Weights of a small GPT-style language model, trained from scratch on English Wikipedia: MLP 896 SwiGLU.
MLP neurons of a small language model. Each row is named by its layer, matrix (gate and up: input weights) and neuron, and shows model dimensions 304-367. Each number is 128 + 24 x the weight over its row's rms, rounded and kept within 0 to 255. A neuron's up and down rows have the sign that makes its largest values positive.
After each neuron's rows, "fires after" lists the tokens most often just before its 100 highest values on Wikipedia text that the model never trained on.

L7.gate711 [114 124 108 125  74 103  72  81 150 143 135 164 123 109 137 103 142 101 106  81 138 133 126  89  76 139 172 158 123 153 124 125  97  66 179 144 111 134 158 105  92 143 152 152 155 127 126 111 128 131 114 120 147 131  81 122  84 110 151 110 116 137 126 123]
L7.up711 [121 148 128  99 124 117 105 178 127 141 115 113 150 144 125 153 155 100 165  96 142 117 174 166 108 103 129 172 125 192 110 129 133 102 135 126 110 103 116 125 146 155 136 102 120 189 113 100 122 172 113 158 151 156  85  89  91 128 115 144 149 159 143 125]
fires after: "\n", " |"

L4.gate106 [139 142 135 153 144 100 130 123 110 202 132 143  89 117 154 141 101 141 118 130 157 109 129 121  95 138 142 116 133 164 138  87 134 147  99 122 114 127 141 109 154 169 120 180 125 138 119 145  90 141  95 103 138 127 121 127 131 131 126 167 162  98 156 159]
L4.up106 [130 123 130 187 132 108 108 161 164 148 133 133 102 174 150 105 123 104 153 134 125 106 141  83 116 146 105  83 127 163 146 113 136  90 121  94 118 115 127 111 143 151  76 128 148 178 111 147 138 144 111 180 130 120 100 139 128 134 155 121 157 147 150 171]
fires after: " ", "\n", " 3", " 2", " 1", " 4"

L7.gate463 [127 137 203  90 131 115  96 132 155 112 140 121 145 134  85 154  80 109 134 135  45 137  85 145  98 135 124 143 176  87 117 101 142  97 161  77 109 110  95 111 113 130  85 141 121 102 107 136 131 106 153  81 117 135 161 140 141 127 144 138 117 142 112 139]
L7.up463 [134 143 163 108 116 131 179 115 124 128 133 180 124 147 170 111 157 108 105 122 141 150 132 113 137 127 148 166 168  93 157 141 137 130 121 110 164 137 117 130 131 149  90 114 111 182 133 105 119  92 156  93 119 135 150  85 102 166 108 127 113 109 148 142]
fires after: " |", "---|---|---|---|"

L4.gate648 [126 121 134  99 179 108 132 133 125 173  86 116 135  85 151 146 189 115 164  76 145  93 109 151  89 175 132 107 116 102 157 128 153 140 116 164 103 147 129 175 156 101 139 157  98 154 135 114 115  90 121  90 131 152 133 150 167 166 110 126  96 127 111 145]
L4.up648 [130 126  98 118 176 118 144 128 118 134 120 118 136  69 156 152 192 149 157  79 159  95 128 176  93 127 136  82 149  96 150 122 121 132 121 172 122 165 108  96 138 125 132  98 113 127 137 152 100  92 141  94 105 168 154 150 170 124 101 142 125 101 133 139]
fires after: ".", " |", " =", ".\""

L7.gate789 [103 139 147 146 140 124  99 121 115  80 147 140  85 152 157 128 144 144 127 132  77 145 137 114 110 126 136 152 150  91 103 112 117 115 123 109 120 147 135  97 154 148 127 126 155 129  91  67 154 146 100 117  90 175 140 119 140 159 101 135 158 104 101 125]
L7.up789 [142  98 107  95 131 123 150 116 117 105 139 153  83 126 138 155 117 150 123 120 160 122 161 138 139 135 156 136  91 162 140 101 121 133  97  82 159  61  86 122 137 104 120 107 102 117 113 120 162 140 169 115 157 137 118 113 116 138 123 148 163  89 104 128]
fires after: "\n", " 2022", " |", " 1999"

L3.gate780 [141 136 103 151 131 101 137 145 139 116 169 125  89 153 115 128  83 159 117 160  78 109 143 160 147 139 112 127 160 151  93 127  93 117 156 123 136 104 157 132 132 115 136 106 128 113  97 160 121 135 120 135 142 110 128 122  99 110 106 128 153 137 180 106]
L3.up780 [112 165  69 149 116 144 106 142  78 141 150 152 120 149 116 112 172 139 115 161 149 156 146 129  89 122 111 124 149 132 117 113  88 160 101 140 186 118 151 123 172 121 115 121 108 123 133 140 155 107 129  91 134 140 116 106 116 171 133 136 113 139  91 126]
fires after: " the", " in", " ", " In", " \""

L3.gate192 [163 163 132 174  94 132 114 144 130 109 118  91 109 118  87  50 155 131 108 121 118 149 116 127 142 145 124 201 110 151 159  76 121 107 143 123 173 126 108 140 128 168 101 113 118 137 130 154 122 137 114  78 160 148 144 106 120 101 103  92 123 161 114 139]
L3.up192 [ 94 137  96 159 178 156 118 130  86 127 144 125 158 128 123 104  95 150 140 138 122 119 129 160 129 144 106 126 113 182 109 104 125 139 154 132 157  98 136 149 147 135 162  99 140 121 126 146 176 140 189 123 166 112 149 152 144  99 158  98 128 101 134 118]
fires after: " in", " the", " In", "In"

L3.gate172 [112 134 149 116 102 136 125 164 103 136 127 159  98 126 157 126 132 107 157 129 141 106 122 130 112 149 139 123 152 119 119 135 152 113 119 129 136  98 108 131 115 150 140 111  99 112  96 114  90 116 141 134 131 130 149 149 147 117 163 172  98 110 113 143]
L3.up172 [157 130 121 140 162 156  90 152 181 108 144 154 121 101 136 138  77  62 153 151 155 181 112 144 129 136 124  99 120 123 150 170 152 148 145 156 121  92  48  84 130 126 142 176 136 148 186  96 146 176 137 106 106 149 125 136 136 126 171 147 110 138 114  75]
fires after: " =", " |", ".", ":"

L7.gate745 [165 137 132 160 122 126 116 141 128  77 146 123 136 138 124 185 100 137 136 122 138 141 106 132 120 143 160 129 133 100  96 166 107 120 146 138 109 167  98 115 113 156 121 107 168 143  96 113  74 134  97 129 136 112 131 108 103 128 129 133 105 163 158 158]
L7.up745 [148 124  99 115 157 131  95 113 114  94 149 151 124 135 160 174  96  99 140 106 112  86  84 130 110  89 151 153 153 116 125 117  86 159 142 137 140 165 142 134  83  93 140 129  96 141  87 122 114 105 144 114 106 136 100 107 129 121 115 137 111 157 128 123]
fires after: " |", " 1", " 2"

L3.gate640 [101  62 121  85 197 142 110 140 103 136 142  86 167 133 130 129 128 104  82 141 143 115 157 129 111 127 134 108 171 109 171 110 139 127 141 180 143 116 137 104 150 133 101 152 109 122 146 135 139  82 135 184 107 166  93 135  94 134 138 159 140 149 154 159]
L3.up640 [147 118 125  96  98 147 123  69 143  87 129 120 112 140  97 136 128  93 165 110 127 146 130 150 123  76 102 121 106 149 102 141 142 108 108 125 165 153 143 126 113 163 101 174 142 108 163 144 134 126 148  65 128 116  55 146 171 116 104 155 126 102 142 118]
fires after: " in", " In", " at", " for", "In", " the"

L7.gate507 [120 143 110 158 140 127 119 146 143 136 125 112 132  68 116 113 158 140 133 103 129 136 115 127 160 102 133 129  86 141 146 136  74 136 125 139 119 106  85 109 169 174 153 124 194 120  93 130 125 125 139 110 100 140 150 103 127 102  82 147 103 139 142 123]
L7.up507 [105 115 108 138  98 111 155 120 106 128 121 179  90 124 109 155 126 117 117 137 176 163 140 119 179 100 116 134  92 157 138 148 119 148 138 108 148 191 129 112 144 170 118 122 123 102 124  88 177 126 136 117 127  79 102  96 129 145 139 165 151  96 102 103]
fires after: " in", " In", ",", " |", " "

L3.gate327 [120  88 144 153 159 130 118 131 113 139 106 152 134 137 106  98 115 105 100 138 120 133 178  81 123 118 114 117 192 149 133 128 128 140  62 177 150 100 128  77 159 101 127 142  77 144  85 179 122 109  98 146 137 106 125 144 137  66 103 121 145 110 143 130]
L3.up327 [112 138  99 102 120  86  93 124 132 144 102 107 110 107  96 135  99 130 168 131  94 146 117 127 106 164  91 121  91 119 142 135 148 113 141  91 140 113 118 123 142 155  92 135 146 130 140 137 103 119  99 105 152  97  78  77 114 125 115 118 153 145 100 158]
fires after: " the", " in", " a", " In"

L4.gate881 [143 142 123 124 104 113 112 133 126 160 120 114 101 157 131 108 110 192 126 135 123 126 135 124 109 102 109 107  91  69 115 122  92  84 101 129 119 136 119 130 140 150 150 137 162 139 113 140 155 155 118 152 104 125 109 126  89  95 157 119 135 124 123 115]
L4.up881 [114 196 167 118 110 118 115 158 118  74 119 142 104 154 120 125 154 129 200 147 124 146  95  92 114  97 127 107 164 119 115 105 116 153  92 153 122 125 139 129  84 149 142 148 142 128 119 136 155 139 124  84 131 114 117 130  95 118 122 148 112  99 113  89]
fires after: "\n", " 1997", " 2002"

L7.gate107 [126 127 147 140 129  98 174 126 115 105 135 129  76 116 173 119 139 197 121 196 118 141  97 145 102 160 125 113 145 121 113 108 144 103  92 106 164 123  85 117 140 124 111 129 137 114  99 125 114 169 164 116 176 148  89 148 111 138 137 133 153 123 114  93]
L7.up107 [155 127 127 137 148 128 131 160  94 148 146 122  97 152 148 136 136 133 150 112 153 105 107 114 119 171 117 143 142 122 152 137 128 146 136 123 163  97 149 110 155 168 121 121 107 161  95 106 132 174 151 120  94 110 145 104 149 124 170 132 130  92 117 100]
fires after: " the", " |"

L3.gate337 [112 130 168 146 134  99 116 141 163 127 133 137 129 103 169 115  91 102 154 124 109 106 137 126 182 134  86 127 137 181 157 117 138 143 114 135 159 148 165  83 164 130 122 133 101 140 121 130 140 118 131 184  76 132 130 125 100 125 114 125 106 135  95 143]
L3.up337 [159 124  93 142  94 119 135 122 103 159 140 127 156 133  96 139 107 108 157 139 129 171 119 117 172 133 151 111 111 145 150 127 130 124 134 133 130 129 121 110 137 111 137 108 120 129 122 142 116 182 151 151 151 148 135 154 108 116 122 129 124 157 123  97]
fires after: " the", "The", " The", " a", " A"

L4.gate564 [121 145 122 138 148 129 124 150 111 108 114 134 120 124 150 150 139 147 144  87 118 155 128 148 133 123 136 112 149 137 132 100  86 108 136 146 147 129 126 129 135 128 162 164 138 103  94 114 105 113 178 131 108 136 126 131 139 162  97 131 117 104  79 117]
L4.up564 [140 123 151 192 141  91 112 167 159 175 124 153 176 143 134 153 144 174 147 106 113 150 135 148 109 140 110 102 129 110 106 115 111 138 132 158  90 131  93 100 121 110 156  95 114 152 134 113 144  96 116 140 107 152 123 142 162  98 106 134 130 115 109 130]
fires after: " |", "."

L3.gate40 [132 118 107 148  88  92 129 139 122 120 132 141  79 110 149 133 163 119 116  81 132 137 138 124 119 110 125 133 103 106 141 103 123 110 122  92 147 163 141 175 108 164 187 137 152  64 157  99 143 145 149 116 109 104 100 117 150 122 153 145  96 140 133 118]
L3.up40 [109 141 131 122 148 141 129 185  90 130 151 153 163 131 139 110 118  98 139 113 124 123 105  81 114 128 122  85 167 112 126 152  96 143 130 145 120 159  96 147 114  88  99  76  92 130 178 140 108 147 119 122 131 158 102  79 123 115 180 133 108 126 126 104]
fires after: "\n", " |"

L3.gate404 [105 134 107  91 141 106 118 138 170 182 134 116 112 102 112 110 127 127 116 118 101 117 158 154 135 112 107 145 138 135 123 104 141 113 118  77 115 107 137 145 180  42 140 131  98 118  87 105 124 108 154 108  95 104 159 169 120 129 138 117 123 148 168 147]
L3.up404 [ 84 166  84 166 123 134 136 115 118 113 120 114 140 129 105 106 148  99 166  81 156 132  91 134 130 167 106 150 116 134 102 104 122 138 100 148 117 117 163 167 108 180  80 108 103 149 130 172 146 149 129 137 111 149  79 133 131 155  86 140 152  96 116 171]
fires after: " the", " a", " The", "The"

L3.gate184 [ 90 119 127 121  92 123 141 123 119 148 108 108 140  80 168 149 150  93 110 141 104 169 107 167 141 153 127 149 165 115 133 171 112 105 143 186 142 132 104 112 107 135 125 101 143 134 145 147 167 120 146 139 125 125  96 161 173  85  91 130 103 161 122 157]
L3.up184 [120 113 120 129 121 168 128 107 117 118 149 130 169 153 131 142 116 114 162 124 133 106 160 106 123  91 146 179 120 165 126 150 164 119  94 175 118 169 122 140 166 111 126  65  78 104 154 125 131  70 151 170 157 128 116 165 123 159  98 122 168 150 118 162]
fires after: " in", " In", " al"

L7.gate173 [145 123 123 143 164 159 116 104 150 161 119 164 128 127 176  91 150 130 130 141 152 141 120 134 149  71 132 115 134 144 151 122  76 112 154 134 121 137 152 173  99 142 158 141 115 126 143 189 140  99 117  92 114 110 148 124 145 106 146 132 155 119 148 171]
L7.up173 [ 98 149 136 123 156 115 127 123 100 124 109 102 119 132 139  82 101 123 111 138 160 117 113 164 126  99 113 149 109 103 161 103 152 100  78  96  93  92 107 135 126 136 152  72  98 105 107 140  91 147 128  96 137  83 183 161 115  84 144 147 175 138 142 143]
fires after: " |", " the", "-", " in"

L3.gate880 [141  81 152 126 154 128 100  95 111 153 179 125 121 103 157 126 190 128 155 130  99 133 175 126 115 127  83 101 123 151 130 157 148 136 122 131 157 121 155 153 130 106 152 128 108  92 126 109 106 143 119 134 104 111 121  81 142  71 132 121 142 124  83 125]
L3.up880 [114 138 138 122 104  96 136 136  74 127 117 146 157 147 127 153 119 133 161 109 171 133 167 149 182 141 122 164 139 135 102 127 112 125 132 153 133 152 148 127 139 137 128 138 122  99 160  99 160 114  83 108 130 128 156 122 108 112 107 127  92 155 128 154]
fires after: " |", ";", ",", " the"